config = dict(
    head_dim=64,
    attn_scale=0.125,
    init='normal',
    lr=0.0158,
    batch_tokens=131072,
)
MLP neurons of a small language model. Each row is named by its layer, matrix (gate and up: input weights; down: output weights) and neuron, and shows model dimensions 592-719. Each number is 50 + 15 x the weight over its row's rms, rounded and kept within 0 to 99. A neuron's up and down rows have the sign that makes its largest values positive.
After each neuron's rows is what it responds to, as a language model described it from the Wikipedia text at the highest values.

L5.gate676:67 45 60 57 68 54 61 63 56 35 45 31 45 52 62 52 44 42 56 58 49 57 31 37 45 04 40 03 41 48 76 72 48 47 44 38 54 42 54 50 22 69 90 80 54 41 83 65 32 53 39 51 62 57 50 50 70 55 40 49 42 37 50 34 72 34 24 73 54 72 71 56 49 55 96 32 47 74 33 49 40 61 39 62 68 71 55 48 51 49 54 39 56 28 61 71 69 78 44 63 48 41 59 33 36 55 27 53 08 24 32 54 26 52 67 56 30 59 45 59 40 68 37 45 47 43 45 47
L5.up676:79 63 59 68 62 38 52 19 53 46 45 39 57 51 66 61 32 59 26 51 67 54 53 42 61 51 53 42 57 52 34 86 50 53 53 28 48 51 56 32 54 69 37 56 43 47 27 33 49 58 31 53 79 10 58 24 51 55 36 31 89 48 65 46 48 52 67 53 31 66 41 47 36 12 35 41 40 37 44 37 51 46 61 51 47 47 47 35 46 45 45 13 33 55 48 62 49 55 57 51 66 64 39 58 55 62 76 53 40 40 54 53 39 40 64 61 61 54 66 67 41 56 46 59 67 60 40 58
L5.down676:53 33 59 57 65 60 47 16 65 41 29 63 76 46 20 66 54 61 58 57 62 65 78 35 61 52 72 55 56 34 57 44 54 50 21 32 54 65 14 31 65 43 67 51 25 68 64 25 52 55 57 60 69 76 56 41 31 48 60 61 39 50 71 47 55 42 61 51 52 58 57 76 50 48 28 27 80 60 51 27 62 60 40 54 53 59 58 61 68 63 47 40 14 71 40 46 26 48 55 08 45 70 38 52 68 21 39 40 85 58 48 58 46 36 83 50 72 52 72 45 00 66 50 18 61 40 54 49
Description: Words that open a qualifying phrase mid-sentence, mostly degree or hedge adverbs (largely, only, nearly, about, either), plus relative pronouns (who, whose) and participles (combining, consisting).

L5.gate790:60 22 80 77 64 44 50 03 65 80 55 47 55 40 46 51 40 73 46 51 49 67 31 48 28 44 42 52 32 73 44 51 66 52 35 47 50 51 68 37 48 68 74 77 42 29 50 63 41 63 62 59 78 47 43 44 76 28 65 50 43 76 44 52 69 47 57 54 67 56 41 49 34 68 35 45 47 49 65 51 52 64 49 55 44 58 56 53 55 43 65 70 49 62 68 56 33 61 53 37 35 67 48 40 21 30 51 42 40 71 36 47 17 26 58 48 62 62 61 32 64 42 41 81 58 63 41 70
L5.up790:48 42 62 32 72 52 59 43 07 14 51 32 61 62 55 32 44 69 52 53 27 55 28 64 52 55 45 48 30 54 44 48 51 32 67 58 52 68 80 58 60 63 48 55 62 50 49 21 53 80 24 32 38 52 33 55 48 49 59 52 58 52 62 47 68 46 41 53 46 42 57 55 49 53 66 44 28 61 55 36 59 43 32 28 28 42 47 60 37 66 82 39 27 61 34 55 48 69 46 46 45 92 44 64 35 55 22 70 29 49 67 51 58 47 58 50 53 74 51 38 62 39 50 42 51 82 48 31
L5.down790:25 21 52 38 57 51 67 43 49 12 67 36 47 40 31 43 45 63 57 61 34 30 74 66 38 47 72 18 59 38 18 49 47 56 50 49 70 55 58 45 59 48 58 25 32 54 70 75 35 43 50 50 36 60 69 69 46 72 59 50 62 78 64 38 19 23 55 43 68 67 31 35 43 57 71 47 61 77 62 62 74 60 49 47 77 35 60 49 22 47 61 39 55 91 59 57 64 52 50 54 44 39 34 78 62 27 53 34 70 61 72 60 33 79 63 56 50 40 57 35 50 50 51 60 72 37 81 43
Description: Final subword piece that completes a noun split into fragments, e.g. at-om, ran-ch, or-ca, pat-ron; also whole nouns after modifiers, like radio station.

L4.gate289:49 43 58 52 43 14 66 44 42 63 40 53 29 35 30 31 37 60 20 38 69 76 58 56 58 58 64 35 36 61 38 23 51 35 33 44 49 50 26 49 51 35 49 29 46 34 18 35 56 56 53 37 30 53 29 31 28 41 47 59 60 59 63 62 57 53 41 81 60 45 42 52 82 58 51 51 28 50 54 48 33 51 41 70 64 44 36 69 65 85 58 40 32 54 37 40 38 21 59 46 70 47 17 29 43 52 34 51 23 33 20 80 43 12 39 65 54 57 49 50 47 69 41 82 69 54 43 66
L4.up289:39 34 34 60 30 59 67 36 38 47 39 53 68 44 61 46 20 56 59 26 56 67 99 76 81 46 68 73 27 75 48 44 67 48 53 39 55 89 64 42 50 46 31 55 52 52 29 35 39 61 33 45 49 52 25 32 55 50 27 30 41 48 53 32 47 27 53 73 24 26 30 64 76 56 48 70 28 49 36 47 48 43 64 64 60 57 51 54 26 39 35 41 50 65 52 66 71 17 35 44 40 50 27 51 48 54 53 56 43 47 34 54 51 31 60 54 45 52 56 45 68 79 43 72 50 58 52 44
L4.down289:51 33 33 27 52 50 47 40 30 53 25 56 69 64 44 70 49 60 80 32 11 32 42 34 79 42 53 36 57 55 39 65 38 38 27 44 61 56 34 19 41 46 48 52 37 86 44 46 56 53 52 50 65 67 53 45 59 65 68 55 41 53 31 32 56 46 35 68 57 44 51 52 67 42 62 66 55 63 37 40 25 34 64 46 33 25 68 26 39 43 52 72 50 99 49 75 53 49 58 45 31 63 66 62 20 54 46 50 59 52 51 77 50 53 29 40 57 63 50 29 44 74 67 32 48 57 52 26
Description: Prepositions and degree or causative words that open a following complement, such as traded by, mixed with, enough, too, forced, plus line breaks and GA cells in tables.

L6.gate168:65 72 59 46 19 39 46 56 80 78 09 53 41 54 51 67 72 62 59 90 46 43 30 38 48 52 66 60 72 51 27 58 60 16 41 50 65 42 57 65 49 53 50 44 20 55 59 36 31 42 45 62 56 47 44 51 27 67 45 73 52 19 47 40 53 54 28 58 82 62 55 80 38 53 53 53 32 57 52 32 71 57 73 49 61 58 38 34 58 61 28 34 37 65 25 44 79 43 37 60 57 45 50 34 44 50 53 51 37 58 46 57 37 67 38 42 37 23 38 37 83 50 44 26 22 49 79 51
L6.up168:23 40 41 50 45 30 65 49 51 32 57 55 57 40 36 43 29 53 37 54 79 51 64 72 59 44 60 55 51 61 52 67 41 49 52 64 32 45 59 48 51 57 59 51 52 77 62 32 13 47 67 37 64 51 56 40 66 49 49 31 69 65 52 65 39 71 29 47 89 45 28 58 50 17 62 55 38 26 44 48 42 31 67 74 52 47 25 74 51 64 59 41 51 49 27 48 50 61 50 61 58 42 74 06 55 28 23 47 43 55 54 62 60 82 80 42 32 48 29 75 53 30 43 52 41 59 71 51
L6.down168:52 44 78 54 76 33 16 45 32 42 22 12 32 57 54 47 25 69 59 48 47 36 27 46 74 70 53 40 51 53 59 39 51 62 50 51 44 43 28 40 53 48 48 80 63 62 41 44 62 59 32 48 40 62 28 65 36 46 36 48 22 78 32 27 43 25 70 50 65 41 57 34 99 46 52 53 47 39 40 71 45 54 51 43 31 46 61 34 29 23 33 53 40 99 68 63 42 53 35 54 36 46 58 41 41 41 64 53 51 44 54 27 38 74 37 46 73 61 57 41 11 56 37 41 62 45 49 60
Description: Prepositions or transitive verbs right before an object noun phrase, completing a verb or noun: led to, attended by, seat of, starring, married.

L6.gate733:51 43 41 47 62 57 47 30 41 30 54 49 34 67 50 44 60 65 51 64 56 51 68 54 33 58 66 62 42 41 40 38 45 29 50 64 46 41 62 32 41 29 47 58 33 47 43 41 40 57 58 55 50 48 58 74 56 53 65 38 60 33 56 49 58 46 55 57 44 38 27 77 71 28 31 74 26 53 46 43 74 58 56 30 41 52 31 45 25 47 53 44 11 61 86 49 18 77 33 58 74 51 68 44 55 14 45 65 17 38 63 46 69 47 38 51 52 37 62 52 62 51 57 43 40 57 60 55
L6.up733:41 74 63 42 67 62 61 56 37 76 63 50 37 44 51 64 51 53 52 45 52 57 47 38 49 37 44 36 58 30 78 39 44 83 69 48 73 64 21 71 42 36 78 65 31 35 75 60 65 57 17 58 34 56 58 77 48 47 41 41 21 50 29 58 31 38 47 49 63 61 70 79 47 57 55 46 49 68 30 71 48 76 45 54 70 38 50 48 50 54 79 52 30 38 51 44 46 49 44 78 42 51 36 46 39 55 24 56 48 16 30 33 48 57 37 45 76 32 54 44 69 37 54 21 50 42 61 61
L6.down733:28 33 50 48 55 51 40 16 32 44 53 50 31 59 37 65 46 22 31 51 40 55 55 55 59 52 40 79 41 41 46 43 43 42 57 74 60 61 18 57 66 67 52 41 42 39 52 66 62 51 39 22 29 26 49 41 73 61 57 79 59 55 55 37 60 74 47 48 60 36 41 39 33 43 36 94 47 55 70 39 76 60 38 39 58 17 64 52 34 54 36 55 70 37 57 58 33 83 44 30 55 45 27 73 46 43 59 46 50 51 58 42 60 40 53 38 20 63 45 30 51 41 59 45 40 52 71 62
Description: Fires on words that come before a number or an event, mainly approximators like over, around, about, under, between, almost, and temporal After/before.

L4.gate85:41 32 67 46 66 57 42 41 69 77 34 46 65 42 38 36 61 53 40 47 59 45 40 45 48 38 38 64 43 23 61 76 57 41 76 64 22 53 60 32 63 42 73 53 13 21 71 54 54 33 70 47 55 30 47 42 70 80 55 37 53 68 56 54 35 48 65 36 51 46 43 55 49 67 33 39 41 51 57 69 63 67 55 41 46 52 52 63 41 43 08 36 51 52 58 67 27 65 42 69 60 57 59 45 45 22 23 50 43 92 43 42 64 47 64 41 45 51 50 42 57 65 42 41 33 43 42 37
L4.up85:54 44 65 55 47 28 44 67 68 85 20 33 53 42 64 60 49 56 57 66 58 54 45 63 55 70 53 27 30 26 80 61 32 48 52 46 33 43 39 33 73 56 59 38 36 50 39 62 44 61 69 48 42 47 72 58 39 37 52 65 29 19 37 63 35 49 45 24 61 38 39 17 32 57 46 55 58 74 65 63 46 55 58 65 72 66 58 49 39 22 35 00 34 63 45 63 45 52 66 60 73 31 40 36 56 45 35 64 67 77 48 45 38 44 57 44 41 64 44 61 34 61 14 41 25 38 62 55
L4.down85:45 37 42 71 43 59 50 59 28 54 42 29 38 36 81 53 79 53 43 34 37 34 35 27 49 48 73 50 37 72 51 56 52 55 17 20 58 64 47 70 43 63 56 53 64 77 37 19 29 55 55 49 53 59 53 44 42 71 45 24 67 71 50 34 40 62 57 48 61 73 58 68 46 57 38 39 68 49 32 65 61 68 67 47 87 22 52 61 57 59 36 18 44 72 57 72 42 56 47 39 63 38 32 81 45 62 57 64 53 36 34 55 40 39 35 82 61 78 60 21 37 52 60 52 39 40 55 51
Description: Middle word pieces inside names and rare words (Gob-er-t, Bal-ear-ic, Glen-t-oran, Gut-ter-mouth), plus adjectives or adverbs after in/and/with (close, rapid, about).

L6.gate934:47 21 45 46 74 67 52 53 55 61 40 55 59 59 62 59 37 32 44 53 57 45 26 60 48 46 42 24 71 29 60 76 46 55 52 55 50 09 73 70 76 36 58 24 67 75 57 42 30 54 42 35 51 49 31 55 58 57 55 59 76 74 56 70 49 29 77 48 38 58 71 44 21 62 67 00 44 54 49 66 42 48 56 52 27 65 46 56 44 59 67 63 54 43 64 60 64 68 45 60 31 55 56 32 58 36 50 39 33 57 32 49 53 60 58 57 62 52 51 40 47 39 34 38 42 50 25 63
L6.up934:62 64 75 60 60 41 63 37 47 67 46 32 69 37 38 59 32 40 34 59 46 48 57 25 79 60 57 56 75 35 55 55 59 38 52 46 55 70 31 55 67 41 50 39 53 51 84 28 72 46 24 34 48 40 45 53 61 49 63 53 75 55 50 63 60 53 54 54 50 52 68 73 60 71 30 04 28 53 44 32 36 63 73 52 38 30 56 53 56 50 83 67 50 49 42 88 50 62 40 78 31 43 07 40 38 54 48 31 35 57 35 40 45 49 42 78 29 24 36 20 57 56 39 28 41 32 89 80
L6.down934:49 60 32 54 46 34 49 31 65 56 51 23 17 37 52 50 57 52 35 53 50 55 54 00 26 58 61 63 56 48 53 68 55 78 57 53 31 76 65 40 47 53 12 63 88 37 62 30 33 53 35 44 54 50 63 53 49 49 50 42 37 28 57 69 54 78 64 14 62 45 85 38 55 63 49 24 86 52 47 64 47 47 53 26 66 54 71 73 54 36 29 24 84 46 49 61 48 50 61 44 61 47 39 32 53 48 54 54 45 50 56 50 57 38 50 75 46 39 73 48 41 50 55 48 20 43 62 61
Description: Word-piece tokens with an s sound (s, es, is, ins, ts, iss) in the middle or at the end of mostly foreign proper names, as in Óðins, Reiss, Pittsburgh, Brasília.

L5.gate1141:41 64 42 38 16 44 40 41 36 85 52 55 30 08 12 41 55 37 45 56 36 71 36 35 55 62 31 31 33 43 89 60 77 41 30 29 53 45 30 58 46 31 74 22 44 47 63 46 71 49 67 54 61 45 52 40 16 55 76 68 57 55 72 30 48 41 52 50 78 54 75 55 28 78 45 46 47 37 12 51 54 25 64 53 57 64 62 49 41 66 47 42 44 24 61 93 42 52 48 58 39 37 36 59 47 40 66 42 52 29 59 58 42 56 12 59 29 57 46 34 44 65 88 57 69 80 66 54
L5.up1141:63 64 47 33 28 43 34 40 60 66 30 51 65 39 56 56 53 60 15 50 26 92 59 65 41 42 29 93 58 58 66 87 63 54 00 49 47 37 66 43 52 54 36 48 54 45 42 46 84 72 27 27 64 59 33 33 37 58 32 50 64 51 58 47 52 53 61 93 51 27 68 72 54 66 74 64 35 26 47 59 34 20 85 54 45 66 60 45 42 80 49 55 47 48 23 68 37 37 58 32 55 41 28 49 57 48 45 54 24 39 53 76 63 52 44 48 46 61 50 42 44 64 66 65 45 63 56 54
L5.down1141:46 43 59 46 53 64 48 50 64 61 57 67 74 39 51 52 47 45 58 56 61 44 73 61 54 91 57 68 40 42 47 37 21 46 24 49 72 58 60 44 35 40 38 51 56 47 64 38 40 22 71 39 65 34 16 34 43 87 62 31 46 76 44 32 66 56 30 49 62 22 63 61 46 55 47 47 49 25 57 47 46 53 63 46 20 29 20 47 58 51 33 53 56 70 49 50 55 44 49 40 57 66 59 77 54 59 45 51 39 36 48 68 81 49 53 71 51 49 18 56 52 49 55 50 37 46 54 59
Description: Transitive verbs, verb particles and prepositions in narrative prose that come right before their object, as in handed over, ceded Toulouse, caused Fern, charges filed against, plus table cell pipes before a name.

L4.gate1205:60 54 58 44 95 38 57 54 54 45 36 81 46 31 29 27 73 41 52 52 55 41 53 48 48 30 92 29 79 51 46 59 45 52 66 34 37 38 62 53 47 52 37 44 48 45 46 39 31 43 58 41 40 47 45 48 59 49 32 29 64 58 32 70 64 45 60 48 40 14 57 41 29 64 67 52 59 38 65 34 38 72 38 61 59 62 58 57 46 36 57 30 46 17 37 54 48 52 35 40 59 78 30 67 47 87 45 39 39 16 63 65 07 50 55 52 69 56 51 65 47 34 44 48 37 45 58 35
L4.up1205:42 55 31 34 78 46 40 60 36 41 35 80 39 30 46 49 58 43 44 54 74 25 40 48 85 80 34 11 51 75 64 70 39 12 15 54 49 29 55 60 37 50 54 55 59 50 33 64 38 58 55 48 43 46 41 51 46 34 32 54 46 24 57 56 46 39 42 74 58 67 40 48 38 50 45 77 55 21 39 45 35 61 47 37 46 48 38 50 69 34 37 47 54 48 73 58 41 73 35 77 41 59 43 52 33 55 24 47 64 56 57 53 23 68 31 62 54 51 45 50 40 32 63 39 59 55 81 58
L4.down1205:73 70 44 64 48 54 58 62 57 61 40 41 27 47 42 21 34 59 56 42 57 61 41 56 58 57 30 77 56 76 52 45 37 45 52 50 39 42 79 47 72 48 26 42 43 60 41 44 24 55 14 60 29 72 57 28 61 70 41 48 76 65 43 57 52 38 45 50 64 64 32 65 64 40 34 59 29 52 23 44 42 43 76 52 71 21 44 39 56 33 34 29 53 81 80 65 50 57 52 59 75 37 66 67 34 43 65 65 29 54 18 49 34 74 30 33 30 71 37 52 77 56 53 52 46 64 42 71
Description: Prepositions completing a fixed phrase, above all to or into after born in biographies (born to, out of, graduated from), plus mid-word pieces of proper names (Fl-an-agan, Mall-or-ca).

L5.gate662:58 31 44 39 50 33 35 70 57 69 41 72 46 61 26 36 57 50 35 64 11 34 41 55 23 70 46 48 41 74 48 47 48 47 66 60 48 28 54 40 76 45 51 85 76 36 52 59 58 38 46 65 53 33 31 31 66 50 63 84 58 53 24 34 53 62 55 34 19 72 44 42 54 50 64 33 43 48 40 35 69 42 52 35 15 99 38 48 68 45 27 57 46 40 53 77 44 65 28 64 41 32 50 63 35 29 42 58 52 64 34 53 76 41 60 62 61 41 67 66 54 39 37 33 44 45 60 57
L5.up662:03 56 33 58 48 59 50 42 45 48 42 66 58 44 62 50 56 30 40 44 58 55 64 72 28 42 86 60 62 47 10 62 57 50 56 52 30 57 70 50 56 67 53 57 42 39 87 49 44 39 62 25 22 62 60 67 58 59 49 55 41 11 68 63 33 46 48 37 40 70 46 54 52 36 57 40 41 62 67 69 25 42 59 27 33 69 37 48 62 34 22 36 38 63 55 47 39 45 49 70 35 63 32 53 59 46 26 55 29 55 54 34 59 34 64 58 46 36 64 32 51 50 15 58 45 31 51 57
L5.down662:59 38 40 56 55 60 63 44 19 40 53 34 48 36 59 48 44 55 51 71 45 46 11 31 44 60 64 50 53 35 80 65 55 50 47 55 50 51 33 36 45 38 56 38 46 43 57 30 67 51 44 51 51 58 59 23 58 69 57 69 66 34 65 70 34 60 32 35 74 36 48 22 62 33 51 40 56 56 32 59 68 76 60 55 65 53 73 56 35 41 90 52 52 66 62 48 60 78 78 73 56 45 56 62 49 61 36 70 62 78 43 44 46 33 43 43 67 53 72 61 46 34 63 78 71 64 18 55
Description: Fragments ending in or containing s inside split-up proper names, often in tables or lists, e.g. Ö-sters, L-ons-dale, Sam-uels-en, Harri-ers.

L5.gate695:49 51 54 41 66 61 36 10 40 42 27 26 39 41 56 50 54 59 50 43 48 57 48 73 56 50 53 64 55 53 49 52 50 41 42 40 52 68 69 48 53 63 63 69 73 56 59 61 53 52 53 34 40 69 29 41 62 62 56 31 36 43 58 78 52 66 53 58 83 66 62 37 43 43 60 38 49 46 72 15 36 62 41 52 38 50 44 38 47 53 35 68 27 47 72 41 51 27 56 70 24 49 31 58 19 45 64 56 34 37 30 57 41 59 49 64 43 49 42 63 63 51 57 44 30 60 17 32
L5.up695:80 58 52 49 71 44 25 50 42 43 32 51 77 52 44 14 17 36 36 44 42 54 26 45 48 72 47 49 62 31 70 68 65 62 27 39 69 54 43 61 35 46 46 41 52 64 27 67 51 22 41 49 32 37 54 41 77 48 57 25 27 83 55 62 50 58 62 61 82 58 47 39 54 48 50 33 63 14 28 38 50 45 51 37 37 51 24 51 58 25 53 51 57 43 83 48 55 60 35 58 33 57 43 67 49 44 69 41 46 29 38 51 60 45 63 69 51 58 71 43 60 28 39 25 45 36 42 37
L5.down695:29 45 60 28 17 44 60 58 53 46 50 66 40 36 41 40 60 44 57 61 63 62 74 45 64 48 68 42 37 39 72 33 59 66 11 65 69 48 70 30 40 62 59 35 75 68 51 44 38 64 65 65 37 71 58 55 58 51 55 66 54 72 40 53 38 79 34 78 72 28 58 58 47 69 40 57 51 67 44 42 00 55 64 31 46 55 79 28 64 39 58 63 43 76 32 62 65 52 22 60 25 41 49 27 44 27 53 52 35 20 51 51 38 73 27 46 39 39 43 57 29 73 44 65 62 43 66 76
Description: Prepositions that introduce a following noun phrase, strongest on "to" in "was born to" before parents' names in biographies, also "son of", "season of", "safe for".

L4.gate411:32 36 30 74 47 91 67 52 76 38 45 54 44 60 55 61 68 63 44 75 62 63 76 49 36 52 70 50 14 30 26 55 77 73 36 57 46 59 57 34 40 48 64 47 36 77 35 25 57 59 62 38 63 71 52 81 44 49 33 29 51 63 80 22 59 54 45 61 40 23 75 70 73 46 53 57 46 74 25 47 32 23 31 45 37 52 57 20 88 42 73 61 62 22 60 52 66 46 48 25 55 65 60 61 43 50 63 42 67 45 47 62 56 53 63 56 48 59 52 34 33 65 42 46 35 56 57 31
L4.up411:58 46 53 74 52 73 49 31 41 56 53 60 38 63 58 64 42 50 82 28 54 54 82 56 29 45 64 48 55 32 20 49 57 50 26 59 65 58 41 57 53 34 42 45 53 52 40 49 52 84 43 38 47 56 36 89 62 82 35 54 37 70 56 54 54 77 23 48 39 39 80 47 55 49 68 58 51 57 69 59 40 45 75 20 45 53 51 38 47 46 59 53 59 43 80 65 70 57 36 27 58 68 65 51 57 45 77 54 66 52 61 56 45 61 36 36 47 49 70 63 42 71 59 40 57 23 45 36
L4.down411:53 69 49 44 62 58 36 58 20 62 56 38 25 56 79 55 54 52 28 42 43 54 37 61 51 63 80 29 41 37 40 48 49 46 64 37 34 49 53 51 54 52 47 78 54 37 40 37 60 52 41 17 49 46 49 77 58 55 36 41 37 44 77 56 57 29 48 41 31 84 60 56 41 30 32 55 32 22 32 47 57 49 63 49 60 45 38 73 19 27 55 58 47 31 71 30 41 55 41 44 74 69 53 39 64 69 38 59 24 44 61 37 44 41 55 49 50 52 45 56 53 74 42 66 62 33 58 58
Description: Closing subword pieces ending in -s or -es that finish a proper name or word, such as Trieb-es, Dumf-ries, Alb-ans, Roll-ins, plus whole plural or -s words like works, films, issues.

L4.gate815:18 49 52 47 53 45 95 53 70 61 41 50 64 55 74 45 71 28 59 32 48 69 75 53 34 58 60 50 40 41 56 53 63 40 26 58 63 64 67 60 48 60 67 30 23 47 84 65 41 55 40 29 38 57 38 44 48 43 33 59 83 59 45 35 67 61 67 22 50 53 41 39 70 46 36 58 52 51 64 37 40 29 25 20 36 30 36 80 47 54 65 20 71 54 68 37 49 40 25 63 36 45 65 59 61 34 37 71 54 53 52 46 56 50 70 56 49 36 43 31 44 24 62 26 57 48 60 44
L4.up815:47 41 37 58 27 30 77 56 63 97 49 34 49 35 79 51 42 26 71 65 33 75 75 44 64 51 58 50 66 65 53 53 52 70 64 62 73 58 68 51 21 48 62 49 27 43 35 41 61 49 32 32 29 51 25 58 60 53 54 45 70 45 44 20 42 74 44 40 45 65 49 56 64 54 79 67 33 18 43 53 44 35 50 53 45 61 49 38 50 35 57 22 71 15 61 69 46 38 69 76 30 63 48 48 57 44 29 46 51 56 48 79 34 44 81 37 76 53 76 28 34 56 34 59 71 92 36 76
L4.down815:52 34 42 25 81 58 59 55 31 25 69 51 40 76 44 68 29 49 73 46 67 50 48 40 51 67 44 80 38 39 51 56 55 48 33 40 52 68 60 61 62 51 46 39 45 47 41 33 46 28 48 56 63 63 63 53 37 73 57 71 32 44 63 32 48 22 50 36 23 54 48 29 58 31 21 65 64 52 75 28 66 49 59 57 48 46 46 39 53 70 19 61 49 99 67 48 29 69 32 52 58 31 64 57 64 39 44 44 60 33 37 44 36 62 33 92 63 57 51 47 87 53 18 49 37 31 71 48
Description: Final piece of a singular common noun, often after the/this or a split word stem, e.g. wh-ale, bi-ome, the station.